config.toml
num_hidden_layers = 16
num_attention_heads = 10
intermediate_size = 832
norm = "rmsnorm"
parallel_block = false
init_std_qkv = 0.0246
init_std_up = 0.0246
init_mimetic = 0.5
schedule = "wsd"
batch_tokens = 32768
max_steps = 11222
dataset = "wikipedia_en"
MLP neurons of a small language model. Each row is named by its layer, matrix (down: output weights) and neuron, and shows model dimensions 32-159. Each number is 128 + 32 x the weight over its row's rms, rounded and kept within 0 to 255. Numbers have three digits each. A neuron's up and down rows have the sign that makes its largest values positive.
A block is one neuron, or neurons of one layer that tend to fire together. Before each block is what it responds to, as a language model described it from the Wikipedia text at the highest values.

Description: Inner word pieces partway through multi-token words, often proper or taxonomic names (Littorinim-or-pha, Nicara-gu-a, Singap-or-e), plus some table pipes and parentheses.
L10.down53:073086076203098091081126092112084125176159102092103128118136138114175046124161154111137138094171072124148080170169125113067132146130132164148106115148141115046185072071186134110130142087158082162165103151120075094088166142161139140146255103149122110170135100118137117105146120111154093105130123123117102099103113173168137136080179158103156130136148133094148125160139108105083165114182
L10.down300:145147152164165155118152131106099138138123172151155145129121173139096176115108130095128062157160144131118138086135101124165016199077075130198119138084185087119177111160126126143179067121160172105115110097106159113128204097123098101181115122150124113104079092151099093146147167140130111165127140196146160163173162120093163069102158180183137057135200119096121101172129147154104117122133

Description: Pipe separators between cells in wiki tables of sports standings, election results and statistics, mainly after a number; also scattered mid-word fragments in prose.
L13.down110:159118104093078084134137147165111119096127140156082120204157123106092102140153149120139133118121142156072121117099133115072137111114091166117118126167102162064109169156104151088153204087114120115166147050132115103115118103155146131172096138188153076127116159113124058081122173127125135133114119155176121147128121055087135152110100176054198107145089143122081171103139113120073116144148
L13.down123:103130181168153059116110140053121178126116160135100159077140127135114061158136147141108136148158077112108164168114071191098141155148176145159137126126108193170094156144073101140110122193141189123133131124116136152164141156165125189161114095161146123168148146187174137126120096158114050094127056131088191115127137136115142139150134151131093158104110219142109156109136139114188162113120
L13.down135:103166117160153143129107145111152149121126142099090154091121097146120141101077146157144132185122131099108109114148146046109109098089125098148058138073115123144108134126081099153152176145123140087135130104147149153142157089116148080138112139134151131120158108113110143169166114034140133090093166131083102095102161193139157173142127120146118223153182148174116108118102057164113162198177
L13.down136:117136209144128111072116165166119131173119157074107107107092132107122058119102154132145158139187133159170080100151131222127113103149142162127134175126133139133085131078160095153167144158113123164058086170138137151138118146137101126153137097179172140151187095108165159163147153174176147136138109135057112081118070070088132072089169138099170135184103148098119059140092130137164114202145
L13.down178:173166126126150079152125138107053091140102126147185196071060113129112144166151174130080152170110171135122104099126096182111104072184133102157109080068130153102131173139098135068124133126138153091108159170160107094102121115118066099126123096169060115137182151121129109103151107161148182109112100144162127134139114116067086175108135205129201155119160132126131139154138186088127096146087
L13.down214:139124144093189117141185118167037116139103111122132126088145154161109095139152115193111171139127135160115083153146170098107154194111107104144155108143134151076159101085107093141131076100103154130054134089095166115085147135149088085155101178158178137151112198180119131162149075112072103174120140092175106140073107164073058115092087173097144132155113152107168135160172142060140195143167
L13.down231:070119124131075115167214143140174085121132138043074159124041089110209139136124141154148121151074174129139091145081149088132150149104114151153115153148132178142155119141104114094166143118124138114097104083114103116141143179138153084184125108172143120150173115098084091142087128095124141140078150118130149095080139094126144142108094094118116141103096131067121097074128149131109089139134
L13.down501:143121142142092087149143051069111075087131083095132118147113108085108132138077130090134069042117213079140117157137127119125156137124062141125123151120116170111173097141100068125072178119121121170114117122120090137153089133135141117122159074101112102181193134125105146101149103155145157056131139170137150177161136155094136167176117141115118090113213161097189072055153049149122124078188

Description: Subword fragments inside a word, mostly "ed" after its first letters (Cedric, comedy, federal, editions), plus "k" in kg and Token.
L7.down265:098158135107134175185194064097111050115110105166144108183161119127115110069114191144158119085094077142134127121139126138136132119114151150161082133164150110124179159110129168118087167143126101152182126105154149183129186061117164106109205164108077173130191097116170151148095105144141116082118130145156126079136069151102150126169112187114128152153136123132107129120113154107175162110113
L7.down362:068126121154086026140166098113109142124160203114130050119080129106125138112159100128102084115140116157144061132134114036143121129142119149148092100148106156073112118125089184140134098159182160103110156136087131086167079114179106176119120112155143152105119129143120151190127128135160157152157145125146086157132125160185168143159143156138079163149121151194155125207193103077124124132130
L7.down523:112151097107097159162131061136161179101090177089115107170207177123096130127084106130074120110060156105089142137125140085117031131081105090114133084125088150093118132165111093185128115085184151092121104196099088168115132129194103108111144109101153095106113125068205147076100176129160127115082119164135130133111092126134134129178143128096097127127111100129116104158108161102124141113124
L7.down711:105108152161118131105115108112128158194123154197084144151070089057102092089110132136100170142152140107122083105138179109165167090069160103103119073081157078149146164171160097157127141110192139116162117090120131101092125073130093136053152149097137070071109111169123130099144046147053168127162165164124136163171139131115144138130136146125085125124136154105108160113139183143132152118162

Description: Past-participle verbs and their ending pieces after was/were/been, often about events being held or things created: held, creat-ed, organ-ized.
L7.down149:109137168143117120143193080117098050148156118144129068128107113081123150072095150136069184139189147158067108140125023073145091203130148130115114112124065153171108143133164112102191153131121120157142114095135105122098124086166165135134096137103090108129114176148088041125206141122126122117114162112072109151109126136151133150138144143168117134097186167203160167164136155071106104141135
L7.down159:157125104081123176115135119115143111160101132084111101085105110151130148101224112131149061072119150130133152180102085210140164028165197154112061123113139075119079107086143149093078147188155166133100136106117132115156141117151113146140085135153124106131148122115135143205116164127083137202072118139108162120129122148161101168167167172166097096160140168104103108128163118074138109117135
L7.down171:116185107180117152185148163171212107127109093113139123134175077138134152130151118126103110154162090142142143105090099084124076080155155093112150183108079140136123125064190105135133068133147133153144133120130097092121131129167108088058149097142128100119074143135142139134090140169102156136128100198138114084186167079168138119126185153123113129113138116135115132113122135127138073087135
L7.down620:125208120133131161139120142078109137116115124153120144185116152109147155145156137150111148148092155138095154149108117087116151186131197183171166147093129108143128107215121118170167169143115146145140096165094175163154143143143145071155142172157129169151153102101160113119183113107144099145094125110131130178081106102116139130139136134092151151113096137121133161136140092149080066100132

Description: The closing pipe or line break at the end of a Wikipedia table row, usually after numeric cells such as stats or scores, e.g. 40 | 5 |.
L10.down20:125179087139107108090112084140097103101099126109089138167157116124198156124116126121124148136133106120148078145174081113069134143142118148134130125129073113114109089084156082103156118094166091134159164151125105160179164147143099054107137134117109132135115107095124158119101090173106199140113156153079184101137179130190139113140109102080122134175157126144117168170178143147108130088195
L10.down491:174169066130106183140131091090081083194098134100136094142140146139169126091125093142094132101147103088086119129194079082135132178153124115072094077144140112158107112097134104121077088103138085093194146130138124158072172111078123135127083205120114165122137154129100150162129113129116105118162142198108106123119103227120164139100086093103111168181124082056130139139101159084134144116168

Description: Tokens at the start of dash-bulleted infobox lines (Species, Release date, Total) and in numeric table cells; sometimes mid-word fragments (Com-ed-y, term-in-us).
L13.down5:103132106079129107181122098103161131111131157133095111154182121068160048156082159130157099113110102132138117147154126157131065105148145085124138161095140131157092053112170137148166118166138124106099118081199139126152139179085138096107093137145130062117115171149141088176130172117147178156132092128137165089030145125101148123128094188092123125178148149088140167148176157145121095170147
L13.down112:094141091116123139167117113114104137135102125120160078116134149093119129032102094098143157104112122133146114125144161167112086148177177187159120104171130129111148085100130173106157069139117177148104092195090145090150155150112130104125188125078103110050147166129111126090115117063165156165095130124104134110099155118133168144158098199172101174082141128095150084126171152115160107082145
L13.down310:054077151149122106107155087117160160133074150081160084135111073142179094148115129095178132031165181131118137111183216116165118063102115110123153198105121155165145138134118133138140101137119148143126127134123185091126155146136115160062143080122126139145122162074164184181094152167194212161110126110134112080135114163154199136133130172174134151142112134094152144087150186132163134189104
L13.down386:126136128182167112155164102137147156121122131136114145060127148134150045135115129105113096119135115095170174129157161132101163114122108047130077078118246129106177190137113089150127120105158123142188085118087147096181112114109137188148132173126116120126113116109169146153137138167154107132067117145100141149159124166153079087114082079169087105120111085149115090121165186153155105137090
L13.down498:111143144130087158136093166131121116117190150159120241140149107099146145131097110164128150131186133087169155082159091112121168108137186157136053125109150090121157147114120156158145142121115114139106110114169074100126159132105154124184130142133169151107175134103160148113146077192122145095127070157172145149096111112114115100118125128108152155157083058110127043096128150146156091140179
L13.down633:186129071093149082131068113147115154115094072124103160151106149145104185166133113096174110105125149184216169127076132229150150140150084144147165121089137147106146139123181112179110108113110064134112136099143093145168097115122130111178173152110129090168152124150178145111156094138137127089109141092156060128170118128101171091129128163083074201111152121130129137093101153115112101067137
L13.down698:135140148193151208124124166122107123127146100098200064140093112142129108095160108161108095151097111145136150080106123079094183059116147108167140097105138167123109115150169191122066131055131124138148142089128128148108069125079047103082119180150118115184252145150082101143096141095051179171107112192127120176131176099118147169157165083057090170164104100161181126159115135125134132188149
L13.down729:122115186122111162099173127136101111133104139142087138100159125133174111154106119097107106158113162150121131098133195211120126110097187164186143080172176112162181161090100112121113160156107111132110119124133175123099145206070132114129193145138190102165134114140153145145127130122161161118102177084107128095152142138132116137140158184144059111189138091124240058120122148134121073149092

Description: Past-participle endings or whole participles in passive or reduced-relative use, usually followed by by or in, e.g. owned, operated, built.
L13.down111:104116102138128141104126129164159137107183136167076201103122151106169085149161133152144128115149130139151106111097093179149160149102072108153107185149061175135115112179123075170119166123139103148078057096200088143149177135124150114110108101167176151078058059162167106123134151152177117139162143133146205158123127152135101127082144134101178084123120148121092158087108178108144151136090
L13.down423:103033081098133202125135148176103113073127113130134168141076146149118125114116133155102152161089168178078110148138140112117121122181121126102132104121141164128128113130179088129217107106100115099111140114124105118136118113144104099160132105168100129104129153113122101111118118112177126131104044119136112034170124161138136103116175090107104143110161127146158086111023147167116170101128
L13.down424:103110144121122121102138142173105118041186121100160125156068115136164119124180145183129157136111096110141088075216107177103109065066167072106161163133152093127101148137168183141127154140090107147067138119119222132188171139181117162111141152133100107127153074159158098187107122055146110092146154095187123120110162147122110151160080137109129129129160087097112092140140147126169144095132
L13.down600:202151116131168101152113112112119119130111063129139149164096174091183114115151190122133151168121101122090127112153104024091111142116126097096191128138127089122086128100126067153166107157174212111103164129116150083161112167139163108069160082105102082140144093145099082158104124169121143124108149092085132140142141122166103115149196168123152078148104087126095142145137154122173099148153
L13.down749:170130094086152150118101178160101072140123151130101124115148119152124130163139112102097105071105127127188113119114140184173185150136179134140151183133067140156163132115163163107123094121088135104146128089156118097128147044088116153164101135126127100133095105146085173135111151091142143079110069121133109087173128068119141079163184092076132074142151157093085102138092185146181146122087
L13.down775:116152093133066174128150145127156140101137112193056077147147120104141042132125090130103157127087111151109131119128179135086107151083143151128086111170081126147124121153134122147124102122102081111158121141155117141092106091156123176169106116128103083097123150194173134147080106080167128135112131108130131127135192171155094119077146100124153138102198143133136067112107147060136118173112
L13.down792:133133118100117167103150129114164118077098153104067157152084149122095161096116116133139151111111062105101118121110129120083138181187089200173140182208121125136133130131128133125137095137107108093153184091150114147127189065131120093146203086134115097136142113100189128131120151120144123148145194139126141143144151156099139109157131180058131140128143160133161164204108093074120124162111
L13.down806:169106096034138158074160034124138077050103115155113156116134154160142134163176024128120073150115143129106108120079129254094112145116125106131134084135143127106168113142147126112124120127149112124188046106104107146135122114116105138115074144136132120167088104134136186162107115094124188160112168156120110120105133134119138131138138111102166077130171111095151139126078101117142136175126

Description: Closing subword pieces that complete adjectives or participles, often predicates after is/are/not, e.g. elas-tic, influent-ial, conserv-ative, plott-ed, forbid-den.
L10.down265:127102100067176147080117094167147111139149218163083083179171149152102108130135103091062119129160151132130134177162133090119109125160116169151152158152135176156157078134132144097178120151128164126152109135181127144094105137112148127144135144160141066105176070128166104113111158120122088142084161124108101112129121119142105140137138096134067111130161155077133104084150108149149166098122
L10.down515:161097129103174134111076117159119160141127143107103160128145140093110172158167164162194118160080116062103088110129153082145139178135121102133096176158108150134160168166139129116149126134087186181185088170138129112169152089177161139103152100159052072159166127088077134090129155090109111160109164137095107106117136127096115078142178182094138167138102109048151112159126142176125096154182

Description: Inner fragments of words split into pieces, strongest on "as" in increase/increasing and "ten" in extended, plus apostrophes before s.
L7.down485:099163141151116131129098153158146071125163187131158149134066138133103119169187118152149100157183184122126102150125092192196143128084169094143150097144078173170127196109140151154099109149157085098140155112075141154118186130158120168195147117124142125156107111118110098114161162115160078084120113103177120132116139159143121112104149192147188111122089124164126111092121150071106093092145
L7.down501:153155095168115068191205164156114117114079161119170169126148116140087238172126203144154105114102140132154159149112112161178118125109080157152092127125102129123168173167116135158143141093187138081131168137085104124113126115143098129090198141179092134130049134106126144059148138140104142137091068149149123110094147089120127166163166115170150090119096136100118124088134097124150138092125
L7.down539:128145117177120168107121056068174125119128181133111065094064090121126159139128095112141127096103154167088111110169173114174128096158148137154104192098184110166125126104111099214128116137198152118134134025115094126169128089135187094101134127130161116079118175178157123158088043088081169119114131188150113148132153128136119154144144158145143123114109123182083117131139117153119116125136
L7.down714:124136092132177164119105122216104073094106124090149141142133111212148125140095146133111137069153109150135132170145099080050048173174155126114133156176110132125139147149146135207191152146132153122089128171213159167151140121111122144139171103102125127155141169102141120095114198108140150132150141119170118159169162157118124142114150191111104120181149040150162079121118120178112109158137